Weights of a small transformer language model: 458M tokens.
MLP neurons of a small language model. Each row is named by its layer, matrix (gate and up: input weights) and neuron, and shows model dimensions 181-276. Each number is 500 + 25 x the weight over its row's rms, rounded and kept within 0 to 999. Numbers have three digits each. A neuron's up and down rows have the sign that makes its largest values positive.
A block is one neuron, or neurons of one layer that tend to fire together. Before each block is what it responds to, as a language model described it from the Wikipedia text at the highest values.

Responds to: Hyphens, dashes, slashes or opening parentheses right after a proper name or title, such as Nacer (2016), Năsturel-Herescu, Genève-Servette, 1994–1998.
L6.gate100:498521514451528566518537546505486481501541536516429494437494514523478498504490509505494479509503501505519454488491458532477497520496522474493452492511493454526529521489455460517498496462511487525500510461514513500456546532519491530481513495503465541525506529508443465541499465505462532485
L6.up100:468507507457486544500457528484480487505497494523528510522483486487501488472429516488500460509480508490450527511477470513537502476472530523505518525504523513507518506492538502480527532556484485490517494463533507498492510511500470521433490509480486455497488433492496511469478487471506509513
L6.gate497:472528497510492504480521447516487489486503475526495526482501467509482486513507514469518519503460529479428464492503549507503493507458476492516529537505514503501549482529512480520516511488534467494501481510487489495514452473477522462503516475450465495545502508503481550493497501456486476500
L6.up497:491518532496515505524514516487538530478499504501551497525523542465507511515416500507512530549458532453488562489507476519509487487456497447496499530503504497500460487501530483529486531523518528395486516494428507515487487450522513473509535467494572465511491497525546534535509511495486495506
L6.gate582:538460504514513494508511525503460503542540507500507526493518495553512480560499478480481477526523469511507518544489487539466480524495516513470517515493506500474503478493481498528462469485460472499534435521515529472500502494516505448512538474500543527475503488448500432500496444513482524473
L6.up582:531503506500512511509499510492485461436496485473458490535465540448471435520480522512474486456501492433466488478495515487498517484487485512454525524495507496489469469495508498515523517535520489444502520495495491482483464497499499464457517460487543498448563482505517516499480487510500495506
L6.gate844:532535477487547523534426516534462527507499506496536468475521490531503503517499480478495510514498503503491446527475460509486561487472519492472481492507499480493513518532529483495439543517506526477477485508522510513467504478472528508498470520513530471509534536523477534499530504514515474486
L6.up844:482480506500511517479506546473526531541478575513502540520563493525459535507512519477494475541476565461455513492509464551486502499498533474505499493497495469498545482517527518500497477511520474508454501444508515488501493549496529511509500512476529502486525506516498489489502544487546526465

Responds to: Main verb right after a person or organization subject in biographies and career histories, especially served (as), was (named, elected), also worked, lived, made.
L3.gate287:507472512475516502478461449503498516519498511524526530487549520497510483526522461527458503501483520500494534543515539506490513454501542485480484503537552520515529438532505516508524488479535507491468465515532505486524486507490556493499540542519470480550509477493490566500448495515516496472
L3.up287:486505511529496460531458552529500483502482518519508493483479481509505482489495476546473514480480487512542497505507465482517469502495512495506483540514519519514473471469518490535481469522485467518505492487444483463490499520515450503496547514501497489459514479506526509476539481520540488506

Responds to: Hyphens, en dashes and slashes that join compound words or ranges (Vice-Admiral, singer/pianist, 4–7), plus word-start prefixes like mid, inter, non.
L3.gate98:506517520508548505484494538457498492547463484491538462490501484511467518536440523492534511517521534510519485499525469552458519492493505535508444489429500507480498501512552523494535511486452488511494499444537537549482478529523523493470533476538494509533531479518519464488540525499510490531
L3.up98:484484461477463488504510523410483525502473483498514483502479505518471510505521508495497464491509498504483543503499495532555520522488492512530480502467513551447538539492556456475450495507505527481485560446540488516486512477529487511493502486517514490515538486502510487489513490505487476531

Responds to: Short word-piece tokens in the middle of a word, often right after a prefix like Pro-, dis-, ag-, as in Pro-g-ress, ins-c-ription, dis-g-raced.
L2.gate59:479489517509488501500490511564489494514510482474519500465509525473444477495470499498509450506475517488498507451536496524511438518503485470550546480476506530523466469496504449485490522486467497519499483494507516500495516458495492506502498476460467526481466487504477529512520496506524502528
L2.up59:499503495496487460516511493548519514531481495504541540493524504475551481523487540457462453461510471512474488501500534510449539522528517493495496509493554500461498500517481490509513508543482559497507539522460517541474508512535504481483528518501534530477487496521485539542506508510525443479
L2.gate539:498506509506519467497481477532481530512477535454548526476441527503483485501457511429494540490482521542525492552543538514481458501507492455510466534534535493541505467531484505485482516470431533524509481514491478506490486452506491506474483521502447504534495508543533528519514463519468497457
L2.up539:488524505522518488499489484505512528493482568495539546509506500508504480482443477502495493483503501526531479562502531482459487516489462489474519534498482528466498516489471499473476461477478490528474464493527460529484510503494502471443485480528492458511526518499463518493529519503479502490
L2.gate739:537538528500474495518533518527507493464501492480450484499492502488496522512506508508479510457486493505477457473527490486485528519502536472514482482438537516504511505510573519500474526510522501533552463531477464506528524534541494455506458501485504526500520504512528511493527485453522463476
L2.up739:482529505488473502495502517482513502495488506501511491458499494481499488503471497496481500485487479514508503536481506504515491508507516508481492510527516439521505458545518495502518507514533516453510481477484521510528490534528549471528468539492481495496497459522471490503532506455481503495
L2.gate779:550502477503505479494524531557478504522474518485516510504505495530523493506515539512550558471462457461513466492512501483482512481488493494495463502462534502524468493504457507488505466460446451485509464460466466501491506510499495557538500497539533481465498486537500477516535479483492536507
L2.up779:511475526499457520531488544484498537522504488511480497495475524501502481473490509521559500500475472468498499532483500509517497429465514534514469486512448507493473509506463503470526474526512485550507477433466494524513533517470511533543507532462460514454501496488520500561482484481485512540

Responds to: Mid-word fragments and joining hyphens or dashes inside multi-part names and compounds, such as Build-A-Bear, Cardell-Oliver, Gospe|l, Gram|my.
L2.gate298:485534512540493522492509517465465498516486457489512507519554512495516505528501542487511481491510513509500526521493455538499515493506488499452512550489470503483456511480525429459485524479508529492481515501475517485505463532438499487506512506495480484497506508473493500472516501475471518500
L2.up298:514549483488507496525490506515522486489521472474511491505497492478470553512486502535523533545512599525474467490495477511512511493501528517526516506510494503519541487494466514503510471506510513492506477505517536483523494520529553522444518522515519538495558516466521453492491521469498461482
L2.gate594:509497477466487523519517460525529508498499474486516517507488507505496564511497511505475532516510499459494499483496500499491514441527474494500498477479483502507536455475463496526549466514486522553512509517526488518503522509511510498469488503488506508481476505511553547472509527540491516504
L2.up594:499562503487514504476483527511514465521486485498549505507500488551452540522494490518499496487530510497494547476469497485463507465506522516489529490444517524535512478511484487532501482525509497538527481497516509532511501490524584491477492502496492496505508512528536508504512461497513533466
L2.gate826:518488459540511498481492514479515459533490527506483491493486527471471497501480464487539548513490466512492513518486498463514511538474474541520457504492467509491502467528499478476517536482487500457501524518490520493489446519484487510478515480490512472487550528467486521482506485489511507486
L2.up826:524520468518498486502545547487515517514520478494454516529470485511502506493497504503496523479488452501463508507481496478503513507486471508518479476493475531463515491475509499491474521495498530425482531513532516527508490528485489505533503530522489446492536516510488519484520502494516487479
L2.gate1005:516497509488482492500533507532491475514503475501470513525515550498503511513489481509496479478504538514447491516544505517511503495495494522493480503469448526523508441457526490490501473486519467482482458503552485516509468543509474475503542502544475554494511514511517478462537493504485523530
L2.up1005:511500516475494487472432518471469512465469516510527519486490458462477537511503501501501548488494499477488510478529483509504518459506485506496492474494521484475501500498478479516499533516556533563516533520492530467500483515470511481515562514487525492477491495513484500546506525520495486479

Responds to: Apostrophes for possessives or goal minutes (Painter 17') and mid-word pieces of names, often in football tables, e.g. Ferencvár, Wolverhampton.
L3.gate1027:427501568533507464500494488471451494499542457548469486467518492471517526479521496502519525494513481500506495515504540499524544547482527515519492545500503526518491484518511498513538515506532454525478495515523498544531497496521503475501521509459512464483498538528482511520546459493517528503
L3.up1027:492470474515510513505514509518548472506483493543508527509516476504491483504462469500465492504492475498482508495516515461524493513493494413532522527511531482525533449549471494512494464505490559517484462450543536521515532503499475478470542456517494497469470474520495511483452487491525493508

Responds to: Fires on the pipe closing a Markdown table divider row after dashes; also on noun endings completing objects like agreement, deal, stint, dishes.
L6.gate266:517522470533487461506460492558476528534460460512492473489474518552502480532496538510449487539495515465512515484495522484505468489496539527524501446496550513483476513485482518486477531507499448484504501460504484515534501530493490443496534506480521472504478505521470530491515512475527520509
L6.up266:505470466505499496528514436470466518509494521480507472479481508513488494537501519503502479507488507458498513454480516496501502496444522499480534511494489529506514501525484499478471501465509501470492511489496520509532493544452507499511473482499545570504510472539485483461464533489566503481
L6.gate334:519535498515460491491489500480499498513466496509477490459498499529536505510542496495512501527500460538505520464513516475523552501492501466485509508509510493538508465479484468541475497508489523499495501534496520487538492526408512538497506491482497481480499530491468517515491521460507553467
L6.up334:468499504467466544511504496500499460487466485481530501462483493466533504498490462508497481498526511500478542501507520529523530496464520500491498547502546545499450513485513482510489517529509545462449505536494520535565546492499494462464541474505493532522541503532457502502470550489515495479
L6.gate616:516518552474544468500427462525486527480514508498519525510543552531471479550488502477466514531524513494505476550505530512473541493555512483513468488561483505526474527485462488477483483462498499498527483501501448565516440537507473478509501510521481516478510517508507480537520498476571537480
L6.up616:522500494525463516473499512462538506524532537491475506499468548537471525547502543496519485490530468455510525505458523523512465482467478526501484495504494511490496471472544515527534470490470477500515469512463488456514470500467491541520492504498530521482486486480468512502510548534494476507
L6.gate1064:489496524498476484486543455483495511501506491500471563487483485504504482529471491514482521448458499512510503486465505500488494474489512490491497507500529481549512501505476476486517468518528502513530424501538497490513490534472528485471508559488496502522499452525486517482489497471510523434
L6.up1064:501499505429487486514500563516473524498492507506517476497492506501519524513447513529543476455550523505501487472512539533484504507508483545534495506511534485493489505472477497483467469518492482502515485530529522541514481516490490502488483510535455453558469465524519504515496502507520480503

Responds to: Short word pieces inside words split into several tokens, such as mb in Ensemble, pre in entrepreneur, lu in excluding, plus some table pipes.
L3.gate449:474491511514524467507466514500524532557516452489537506491465560498495487478514480495524485482528490491517479479517510458465500511527503546530497534498507463507451495503499497502516483506468523493547465491479527544499541485537491482496514508532493506490552472509512495488502534476452489499
L3.up449:499543540473465501519517468464497502501489501544523488481493521499477487530499515550500507488528533529494479455468503527507480526495512506516470526497492511516475512536466493512526501465491521533509509522485470487479477518495513544528528546492544513458487478529521477497505460508490489528

Responds to: The final word or piece completing a multi-token proper name, mostly City/Town in football club names in tables (Brechin City, Swindon Town), plus word pieces inside other names (Lever-k-usen, BJ-P).
L3.gate330:515495502486521514518525505508559498502488502539454439498513502481486512452531482533485489496490535500515495456526559509481491469537447475511445483512452523491474523483486519503492503538503514503492488487509512507482489518532481485471513507484507483476524501518555490520480480499537480507
L3.up330:472515494517526504479493476529502506500467536495478535499501502474519496494505540489526522526507508550489509471495498527548516477481507460446508514500495483493457537491553524503489517484510472543488534523471525528493479539506471530490517481491519473518493494487532533538498484485519532449

Responds to: Single-letter or short consonant pieces, often c/C or g, in the middle of words and abbreviations, such as OCLC, HCY, i.e., cal-c-ulation, Geo-g-raphy.
L6.gate203:504532535521429561513486474521474471465515508493494481493474479522485502473479473494497529551466475490534466539482499458524516510519518498467468473502533509472509472482523517506488540482509513479493469562569510504489496496491476502500501556515479498458539474470485533486527487523501473455
L6.up203:463480490493484533467504495533469527523491543514508518534475481479508481457517529517459503471515553505531478500494483483547496465509511506524523516508516530502529539488510519494466536510492503534473527477490486521515509481550486474528485531447479486505495489484460480494511485497524532522
L6.gate345:480544526520506487498513466479527485502463448488503513464519492490478511515510485534491474506513483540523525529509483485509458485511501506530517523512564475541507498499466484478497505517545514505497517497488524510467510479498509507472509509518461508513479488538519514498555455537487470489
L6.up345:509459515493508547518491471430528511473476461521526468495491459470510501508483480514473513567446540502550491510485543464531492483454454538454560474474507492487476494472496519482501544512492529464472499469512499457519518477507486515475486477483494506523504503494458517533476493514522493530
L6.gate407:491465516487491491514509433497476489484539510520482486485524464523557516511469487498517480499459467484531509495507486493516466533517491483488519477495539461453512526480459479488527500504497534490461521510465501511477513546569503558532528520477496506502510545536513493511480495506478534525
L6.up407:478521510515526473498484450494505501518512517509465478552450510572502519524521525499497497495557491527530553504491488527494477488490514499481552533470510494518512511490449503499518529516480467511535466507492526507523525506506479510536509423467491477506534488518557520498518472495470486494
L6.gate440:509474462493515528470490507437500519467457497491509470545500502510512503462517482520527505514472492523564523530526495487490524530474509504529495530494485474494510520503536544493474517481477468519492476475523505546498497503518531537462493545486478477448462451465516544494461488488467502564
L6.up440:519539536468525512492514510419457535465487481489487510514520524465510468469504466511520498524482528522477520522529492550538482464512439490480507462470511468479528519533532485522503530467479541491502476514448521510509518497496530473515510512492490483473504532499493486504535490517546453479

Responds to: Day numbers just before a month name (On 9 April, born 28 November), plus "on", "born", "released" or "Released:" introducing dates.
L6.gate288:485524516541508504481511460489522518509447474514482508513521456482495476531531471525507477489535458535503473442529512464532480437450478523473520493480497487489507519496509509463545533505533488496473477495490500511492544490473479509515516464514513424540534492486510496498503503479457510500
L6.up288:528500511516464504520512455498467514474448518496511527494444511503508494528540530519531479547481480509514492469488483463505505499488500549462565503442571516542493500497523472495493479481490459482484480525459489497514528510530541489551501511503505459510514498476510503482498504490512497546
L6.gate354:507492494505509538490478487506498482493530496488518553489522508444503480521529467536511462529508507478528523528526484531494472463442505484508491498505534468504515507547508517475492459505538526515498446502515495475494506520503521516446498509502537494523465484498445498490519522557498478478
L6.up354:531480469488473454517507496479504501479500450520508498528460505504523445476514471522549486452494495484506487493490498514467510499493501496496495488504488471452492510485514494435507513516539482497448486511506515505492510465517523499526469495518464497505488463525460516506524488478504463489
L6.gate990:472526484512473492505495499476492501495479519500478492513511485512485528538547518509497511510507470512493505533510445480438498480488467524461482517463507495524502569506497500490497519497523522464477482560490484525570497494482487470496510466530465443507500482516459481467512511488475517489
L6.up990:513502522495494506526496476552502523477485558539446464499452459459521511496472470481509460473502491505482513441518497497538494446502492479479515474489517473533529496501531538466489462530529474510451482513506502468508507495504473498549527520482512483510535488507485488520504472537478475531
L6.gate1006:490538485514461533504483509496513497489488475478479545468490444452470524540461478503514491454505505510511493530497465503446549494467485532484484471527493510559492492520471468499482515541516507459478544501516497534526510522497451475490491516508496478510517537536482540470503524468529523508
L6.up1006:528503475473493493511497504500489454491553482523510514461462494511472523512513462480519451488467517499467457499472479512485502519508511543509495535500505521527488503548504475473492454498497488467495502529482503503527504489503539476485485475494498445502495534477498457503450561499484492495

Responds to: Field-label words in Wikipedia infoboxes, tables and section headings, such as Website, Release date, Early life, born, No.
L3.gate668:526493525466532497494505505527551491470512514470495443523517509534496515519470502487517511509498462500528484484508459502498497509511489504464515505511476506538462522487504493524546471503513493493531482542530484446555517505514465475518490497465481521495479491472448540487490547491500471565
L3.up668:533455463473522502487499501538496530527508481490514468507500529507474529506497471506506468539514475490519521480517515504488505514547542479518468525521492487458515508484541495499507500497532493532518558529523480466498491536515490487545517472509483468492500479453461526525515518528431520523

Responds to: Apostrophes, mostly the minute mark after goal times in football match reports (Clarke 25', Jones 32'), plus contraction and possessive apostrophes (don't, grandmother's); weaker on table separators after numbers.
L6.gate179:478499539465494524500466475468507474481521508505512518528504479509508518472486489481495517473561536529482489525511467478502490500524472509539511481490501443490461492503457463494471505456517483523496501493513496469535555502509506500506510487468466559501487533534513546476494505509470511511
L6.up179:481509492474462497472516476515479534487500485544516519496512478504505507497519528534471465485565452476500478480524486515568492531498550515499469490505518487496526461492511489513497510492514518476512464467499471509456510493521507516499476489491472535503509481527494515495495485528485508499
L6.gate595:463546494520525500461481546474542459517511505567518506545523501521460515513488490519509499524498482484491474505458499508512520477503527463508461495517536517500483492499480532513476513497459519474474499523510465523518485480456505445485512491544498524503515455536466506466484490496496461463
L6.up595:550466473515504502471498544495487492500505462552521517477483489515449455509463427497497475500484476494510489480519468564505556466472517474506475510474498471447477479541530491500477474483485485496533495508531510518506505487457518432490534455477506543513519493524526505464485474491487496511
L6.gate1034:492471491531551526510514503512512451473473473497484522507456515498520472499511482499524492451480533485543507520537505502473500506545485511485510538520502458493493485551498485465495472472531493481486563540491480525529492501485466462517478537497513491526507485504512522525493520505533467530
L6.up1034:540505514489492510476525471508544455495514545552473477446480501481494502486510476500508554507483526484493493562503507455514432474516473519529554512453443513504480499487447476515520506525533496528495499479486496522467523496506496463526508519496530463469522408485468493535520520475484514519
L6.gate1100:485535522500510491516519497485524534507508533461492492526531498507503500540492496547485510487446472486495489511518521511523505465461461499500484513501522510478474466561444489505510467522483474497500513486502496521474492537496480472489483517495450495505509502522477502476537471510535463508
L6.up1100:517468565508530533481502518537530529524542503530469521473498459541538557532513513484483531479480493481500464544504480492502492535509507498480535466518488501501516464501475479519502483528536529473491494525472465496530473482507520522506514488497488530505478512467502503520543514476484476486

Responds to: Pipe characters in markdown table divider rows (|---|---|), firing most at the later columns; weaker on mid-word fragments of rare names, as in Madagascar and Vitebsk.
L2.gate147:514495453549510512458524521500481527528509506496508480471478534544511522509477468451513490506503486522514496516489510495490471530485509495529496488492441509539480487478518470486517500498466492509496513498476512542502463513518520522544516469484496481467503520506526510475500535491531538454
L2.up147:550487485492510539502488509571484473523503483519468515478529513528491486510527532484514454502503504498535463506505482479467491511447479538459499509508491500490500535502498489484485466540500482558445475468520501517532482482511514498493477454510492524527535534535521534519452455492502519538
L2.gate227:484454473494487493518492494516501486479477517551487496535492466511530491507471492511487469504494493490519516510510494521501505492482506480477458522515500522480502514513510505518507501482519486485515524546464494506513460483500510497538502490507516563477448560497507443464512560489547570520
L2.up227:501457510516532532488508514532499426457498535539519537509464508494500506526482463500484497490450474465479533535433471512537478519477504489458474508523489498502516539523525529526492499461489467488544482522479528509457497478472505510469484490456545528479509510482452487474492479509522522512
L2.gate251:544511517476497473515501455438517461492477495469493535497528496503515491537464500499482493445472491536543506465460474488507507518517556515542541470502479484478511519513510516537569548502497479461495473490502484520501519492486506479564474483453504505528488520501558488530535504492503452490
L2.up251:532506485510522538484529531477519464494485487504487486456555494452437492532533523482493484464490479494500499473509484521469475547510498517476455517530483504516452479491504491503429449517494529501518445503517457506544500512511506537490483479488511508488520531447515504507508501448516492479
L2.gate480:533477484498470481489475480539449469515499462522494520509525522545515513537526472475514496490515502530541523513504504507483484502510508496462498475503556487506505543523503494509458449505459509488512529482485484517521505524516491539501516488475512481457528519520489508529523487500477510454
L2.up480:499507524495506510518484448490479443500495492473480547492528463509544482473498482507536534545483494528519489508461493467509498480501528517506542509500538514537485479484491496530457461477508478509515482464491486516530489524483544492490497517525521507500476535520541513476497531477519512471

Responds to: Pipe and hyphen tokens inside markdown table separator rows (|---|---|) beneath header rows, in election results, charts and track listings.
L3.gate967:510497473544480560502450526534506487542497511485486516453491528499475491518528498492476494461484488487496482532529496528518482503503478514518485533507509513497468484535499486485491524500512493512498482504476510512506490500466479503529546538511524505502507483469508509464484517463472484531
L3.up967:519488494488519464505537508451508485508464490493495507490474462532527482499471479498484498513465505520473481497458493491481496506480479430534488531451544518529459497494508474464531532459495474530470529505466477500543499504488507520498503506438513530478519525496519469544504515446524465493

Responds to: Apostrophes, chiefly the minute mark after goal times in football match reports (Cooper 4'); also possessive 's (mother's, one's) and word-final pieces.
L2.gate3:481517446497507532545510541529504533449547449475515521477517484488509484514508491505464525524512489482522523496463501480485543501489502505546500467532518559535476457505511491486554487527465527457515510475483537498507455469449489505517459475479478540527519474468494505539474494522467488532
L2.up3:512542475475476509517499522534454500512556475491492506529538496491501501540508519502476529483511498481521499512520480498463480476560475472511474480495516491498511494476552481479474484499507510475506505490498491528506533504501497476519515531484480538498519478460506496490479530492497560535
L2.gate527:490525518476517523491508475503499506490499461528550491474504481486484496521468491520477497506530511471512503460461487494507436458501511493514491529448524504511508505468493489512505476509494570507509476514546512538508500482500509528514449521535449480478487479498519496504499497509532503481
L2.up527:468490491491517514492497492541450483522534505468507491509498544526485457544533494545518563474500481480499526551503498519475464516461503511513534522468533470490513515499505530504534535485521500470511550485510529492505478506492537503545484550532445512488511489512488526461475507498456570480
L2.gate533:477510482490504488486488503491500526542511519478483502399503473523502497489489506513491449510504448517470546464500510507522483544502492472465538538462511470491523499503519493470528549492446495490513499476527483489557540504495497475517509473532511518492482497464458492525547502559506478493
L2.up533:478479466456522503462495517519506560475495467524492477527560529486455487535546541486499480480498505472451496476455519486525499468453505504503508492529483511513457494456526472506482503495516479505455488501515514503472519463499461475492465487522470482519489499466469520507460516514493508493
L2.gate687:490498484500506500514515505490504502448479476489527537520465469476496479437536508512530479495535514469513500473470498496516496498536498529498565496555499513476506490503508554506504474496538549509523492523486506511567496471441489501520514527495499521496526487515475495480531513519510552513
L2.up687:482500491496471510537470517523492490503500455499541530494493506504506513538499493506496504488516507498514476514491486494511481485483511518488548547459504472518476473503516536500518486490465523550442511542512491543473500523490491465476482513491540471512488473503514490519486521484468538560

Responds to: Verbs starting a second predicate after "and" or a comma in biographies and descriptions, such as serves, spent, worked, lived, was; also mid-word pieces like "em" in commemorate and remember.
L2.gate51:487488464516539467495476518527502475516496524470518493495460486458482510522548494506513528497496515499506531521523512501521511499473522501502476487446480518543518480468553492460509493494526484537516466507478535476537533542471481497500502445497488557503525505495443525455517509520510516479
L2.up51:478496498494530478479476501496492525544512533479537514574467505512482522505514498518462507459510505509523516449491533502476514522494497478453484513479518529550503505489544522502465488476513449519578494514445525530540509525495497522500493467469484557509499490499467522519546478494468503501
L2.gate968:495466470490533474506500457461450478488463480513505496521523493481475477525524519503538498416494555476523487508542531504472516576437497489505507476516461516515528483517451459505500494518519513519551517514471478450547467492506517487470511547503451511535505481520515536523484500489486499517
L2.up968:511519561531494502505532517537510499514482497493528503490522541464514466508512529502481518498493488483521506488504490558506494554466495506511479471477450488459501491475469428469528521484516457465453498475560496484533477471473487477539501490493498508478488512531527470516526519477504510554
L2.gate988:531525470542442519471498534455489477480496503463492519498538490466462495497474508493513472516499545490499493477515521480528489504499495508505472475525486512496487533496479504490488529516465511456515514531480507460487481518523471515521501492506521482548534483544449472505480484528503517472
L2.up988:535464523500463513509524478491507457520474504456463509499538496508447513508488534458476512521467482474481496519519503519519483491488542486523456487525478470476522516502476540509535501522521475490518451548512518450556448465489462498494527473488516515500536551558478518487494508519491514507
L2.gate1187:481508511511514444535489468462491474501520539465520525531475517504518463451531498498466471478501510491487459477512492497552516513465544485519498514499492492518503448520477528537475549502492526475494515512442497502508493494517510511509536516515501485490508504494522475515499515478468517482
L2.up1187:534489494510526507516484529512530473454476494473525557502513433488491538528504463474501518517550538511510479513492534469448509524487498475495495503484508490579506459480492512507512530514508534521550488490502485525484455501491465480493563495494528493505556481545533532565469480444488528530